config.yaml
vocab_size: 32768
activation: "swiglu"
tie_embeddings: false
parallel_block: false
optimizer: "adamw"
final_lr_fraction: 0.0
seq_len: 1024
doc_mask: false
steps: 5414
MLP neurons of a small language model. Each row is named by its layer, matrix (gate and up: input weights) and neuron, and shows model dimensions 656-751. Each number is 128 + 32 x the weight over its row's rms, rounded and kept within 0 to 255. Numbers have three digits each. A neuron's up and down rows have the sign that makes its largest values positive.
A block is one neuron, or neurons of one layer that tend to fire together. After each block is what it responds to, as a language model described it from the Wikipedia text at the highest values.

L7.gate542:149134179110173119121129128146122152084156119130152198151081176155158141195151133109135095109145096122145066121149138115122096168079085110109072145168150132134126101104171119156118164139107120098117067165135145105184137147074133112128095092104147123114110188110160074122178063112121144103
L7.up542:145187157119158124084082147166086122087154175118182087130161106122109141197161119049174146140134093131114097134162135154140126091141109092098160100103160104101171098158154122100130194152095211132110136136066181137190135118081164129191161158111171089098059112080117160129128133048102182138
L7.gate1427:104101115125161086126116155188080171120114123095154122086135176146133114100118103145173113160135075171125161159140097133095062187106193125110070119108091097124104111075181177099172090121128136132086168072113101128157115144125137134121034107082168087167101102152074073111107090090130129091
L7.up1427:101091072167117120101114183113128126144131113143148120062109078151132127099104106123129109096124162148103144171096112143152068154130127057098211151216175128120156162114097111131072133183144128112089110136138163160165167121133126117058099105129132089148058165117176147048119153114140165155
L7.gate1901:129155133187157072168116122119128084111155138141163156114174056132201118048077121146156102122189126150097155116139123177134090161169092089146115063071162177151072168132141142131147114133134115144063104154124095184159132113150122152091099129164219092105086088113177091146153141166135134104
L7.up1901:121177143094092113132118124191125134165138147132102161127177139134130151110107133126042147143197115193104148115138170152099167103140090168111145132118098138143147115117139148124184125129140132139130054100139136137136102055095133099167092132113113110134117109196135127101076100178104065159
L7.gate1999:077107114145147161123145162102118101113188083161181129124124143171167128128153207140145092133163105203120133170143167126207107051093082136183145108142151133125112121157138149058120133100109130141096137118069113162103136090112158140125141153132085077090183095104109102147108165144150110113
L7.up1999:071141152139144155113112109151092103127132133148132124191199123145118150199153086132137085105121087136077176141157107158133156153147149108128130163125160115080133073137124154124126139123115091136110116110105108153085147144120149147185143132130098115116082120152138072121132167110152189107
First digits of numbers and the separators just before them (pipes, commas, dashes, decimal points) in tables, scores, dates and lists.

L7.gate367:113064152095095152117158176140120158085138100119182175078159167139121108167183118069146117174150101131140137156150116190095132110173117152166150132124111088063098139118148143075084118105163148121110132144014110098107112106086178130152101086101107134168152096205153122136110078136172147058
L7.up367:183136143140134129135212124168181128089095043138112134095155166091153118135136153149114049095139177156082099107154135085201125158144159122115129115114098097159151124137104050111145071160175149192129124116117174132085098178121169128098120132088096096154158192100104131129142161162116132072
L7.gate505:129118139163151103104099088130162120067116148073125158091129076100081169141121159084137154150078131135143118108151128134111143073140130196136151176154162116118080117122101143080104135074163113115119151159151140117097091068129159102130115163142133166126188115089123075105039182117155097115
L7.up505:159087122197166154156149154159161135132087182154163163090132144163138108147142136151198168099098120116171093125113165143148167140114169120194147119136107121176147129096147122106083161097142074143090082112141185106137113112121147064150135105177095191125138124144101122101121155086091086061
L7.gate841:137155153099160115112120099114144142105181127099145156119114145154147169082127128154090177091120127108122111101130139161147126082132120123145109071171101122085191139144160059175142125143117175102083121087117065151180123095118129069124155116155097119096143160120103112121097105129120114075
L7.up841:134122103096120088135145112140140150118128171138112117106168092099137127198122116126136139157088116126072105091107148167095129082177040165136096082118177043102112127112167149099142134153111157125095061188161155108086039137063131113133122142177175170115118160100131157170125092126136068081
L7.gate887:166114128186185072079081123178112128113089134095094116076093126112088153135141115076133066096101096165100106112129120126132164115142165183124155136112141059128154100161142127155072129118083143121106124108173105122126117120143200124190152186162149168186161091150074080080106135142134112054
L7.up887:186115126131128160168150125160050122098101130176138176121157161176092110158037140080110076108138166128145103060133121133119194182165154109183097099149125115132122113115105081119140121094166158140144116115122156155173089070087179146153103122153115132123127184136127133100152157141191087106
Fires on the first piece of a place or club name, or on the word just before one, as in "in D|ublin", "League Two side | Newport County", ", C|aernarfon Town".

L5.gate1830:111074109082093138102150123126180166137125124111127133060160075170178093142105116150109145164041168141122146069116120116138147142113149159102069075108129079102131163156095161117090126156159093118137109093177073101096148153114128131161117130132137143151112150159107103086128140067186063057
L5.up1830:116148152103160128124091147109146089118112141131187140143120184060120101136114143123106151162107123102142093124217112102115117120171132142134135051146104086171060116146142093140166162138112142199132129149195136128132152115182129131089097126142133151131135163087058078124123136126117131168
Tokens just before or starting a sports club or organization name, such as at, signed for, win over, or a name's first letter in fixture tables.

L6.gate319:122100163135089106100144164168155139090149222073159154115113149137145149111147140127154103160115180026151141153158142060114158121154130198151078176163175073161046139126110114132135183127105095136120146104078099096141157110099159065118136113106155178200092130139105098137141109117139154085
L6.up319:103172139111154111106132133080123166118122167092069122146127109086181164144104131118111158178168120139178081175095142151122110146122144118163105093125123140118147116114133174136094150064167134139088179106119059097119120156180132125161102084120184140122111107149173087121109154164097150105
L6.gate965:179132165134101139152142107150155066140057147132176153129173092125115145109100112122159132141133066120140138129156128154132141151133135168119083136133143162194120138118154175151178146121127183127198141103074150171059100177100069109151112108115125119150114111115116155138121097158167142074
L6.up965:155113163077136143113104140121187167138023114078125078142112186123122163123179165137137151192126119139119167135099142102147189172163096164133090161132149111132088145119119118173137157168058158114164110142105102131147110109096112102116186155131078113137154124115181141085121138062173043141
L6.gate1520:077157116106157142078120156166126148095139113040116137110095154154084167168117059160103146177099159082149105061075142107093142167096129125096085144143187156189094140159128128160181142096129082202115191145124126136157146089119118131117090101108113148124133127156093096128161154110140176117
L6.up1520:104176131136180123070149082119115112155116141122098091182091154150150136129138128146092093203071100106076084096172112145126114153129114130078107127121147123166128133116135114156169116149132124125109105152163094121090092131076167089143121113151172179124154156109079131194199065128133143149
L6.gate1673:143125143050168143160067122159093104109154085106126118198158139095088181152130182098123146188164093149119085136127143175080117132130147113125149144207128161165126123097101118119162135104131149187125154193133142178156150137118156130157133135116111126119152102143166160128155130098147165103
L6.up1673:137111112097128086142139082107106150175163121153083162134101111131152086127129094125138146151223155140101141151109137126136121126099079151105131099094138116144090131177107131133097157101118084106168135114067110130140138122127159077108167105094183148183104095197131101115172115136049086095
Final word pieces or whole tokens that complete city, town and other place names, as in Miami, Kochi, Tenleytown, Trompsburg, San Francisco, and occasionally personal surnames.

L6.gate367:105135112146113101092125153111146100106099195143108177143117146131100129122127135135153103077175086152144122111118150090163077175086147102096177152079160132156129077065111071181114078142114153145113137093163110127132155134085143124145193183129091086115124130117079140137179100063126119121
L6.up367:145113176157187138140145088102103139150063128113158153143096192146119153144112201191076123190138166098147115144167127148149204157145121131176038132135111153115100127134090129120165121158084120199109082151086167148180086165182099178103119160157107132066111136136117151132142185153150115106
L6.gate925:060121165178128122137092068126159142138147091098128137124159158121140125144108124122109096154089058174154126136156160136171194141143113202161111114095109114100183118110137149039144131157184148104118123141101166130134150119124080159114123049147147081052091130133111082113078181139127126113
L6.up925:143112066164152119140099168090092122189089080098124069105074096116126036150174157156124147139179137138127156148170125111124177108064160094096115143186135130086095148055110127101163155117108122066101083124184067152134136105122154068171188122165048122136080129131066109076148116086113158098
L6.gate1593:174145179150153085118131082116122133085137195134157099116151133081122175110139095167113138101121073058158130130128124104133108139164132121142178111071100119115172161176143105167093120124155095114067061148117109116185125055211152194126079128095124117131110147081119060121112145108114209104
L6.up1593:142105131079134144121087132095160158111173132142170147117140100115171163103144119159140175107128073128128132131139112110175141184137118128155107079114147187113145109094105115144115202153158122079185138180158094133103101170132153141102131130123202164156065148101137150125098119080135069144
L6.gate1923:114097180113159166152191072115102077119101122169193152098089153155154110122092115133135127145100106120152147120122161114076120142130119144144121074139197135159142105180097134152156175135135136145070123095128090099158133123135096152106082121147136152088134084099129122139170078113121173125
L6.up1923:071067101131119080159114159118120156096047142099151136129063129139106108146122180109132135135051105082081098119090141128120083162142158108127127109111093140174137114059093152129105118157140141172068106112165116168158110118079124193152178108075153159160115091140095041093206213151098163101
The token right before a match score in sports results and tables, such as the team name before "3 - 1", the dash in "4–3", or " in a " before "1–1 draw".

L5.gate215:156143176135122110127179157146171171115144102096123161049078110114136091090124093065119089153070133129118124134129099184145146186187179189129055124155120121130115110080143153150101118112117127110037140088119075139111173139098127168160130114109107093125067134124093152135133172118134090158
L5.up215:047138158165172129134162204107142163095193201126152070140130157180139132171129159105067135203165104104110146146098133063117129123107156043129137116092194152154134160136145125144139112139200148110158087107137101093154117127107136106077168151150151098098148141082148134132167113100078135163
Final word piece or word of a multi-token proper name already mentioned earlier in the text, e.g. Ten-ley, Quenem-o, West View.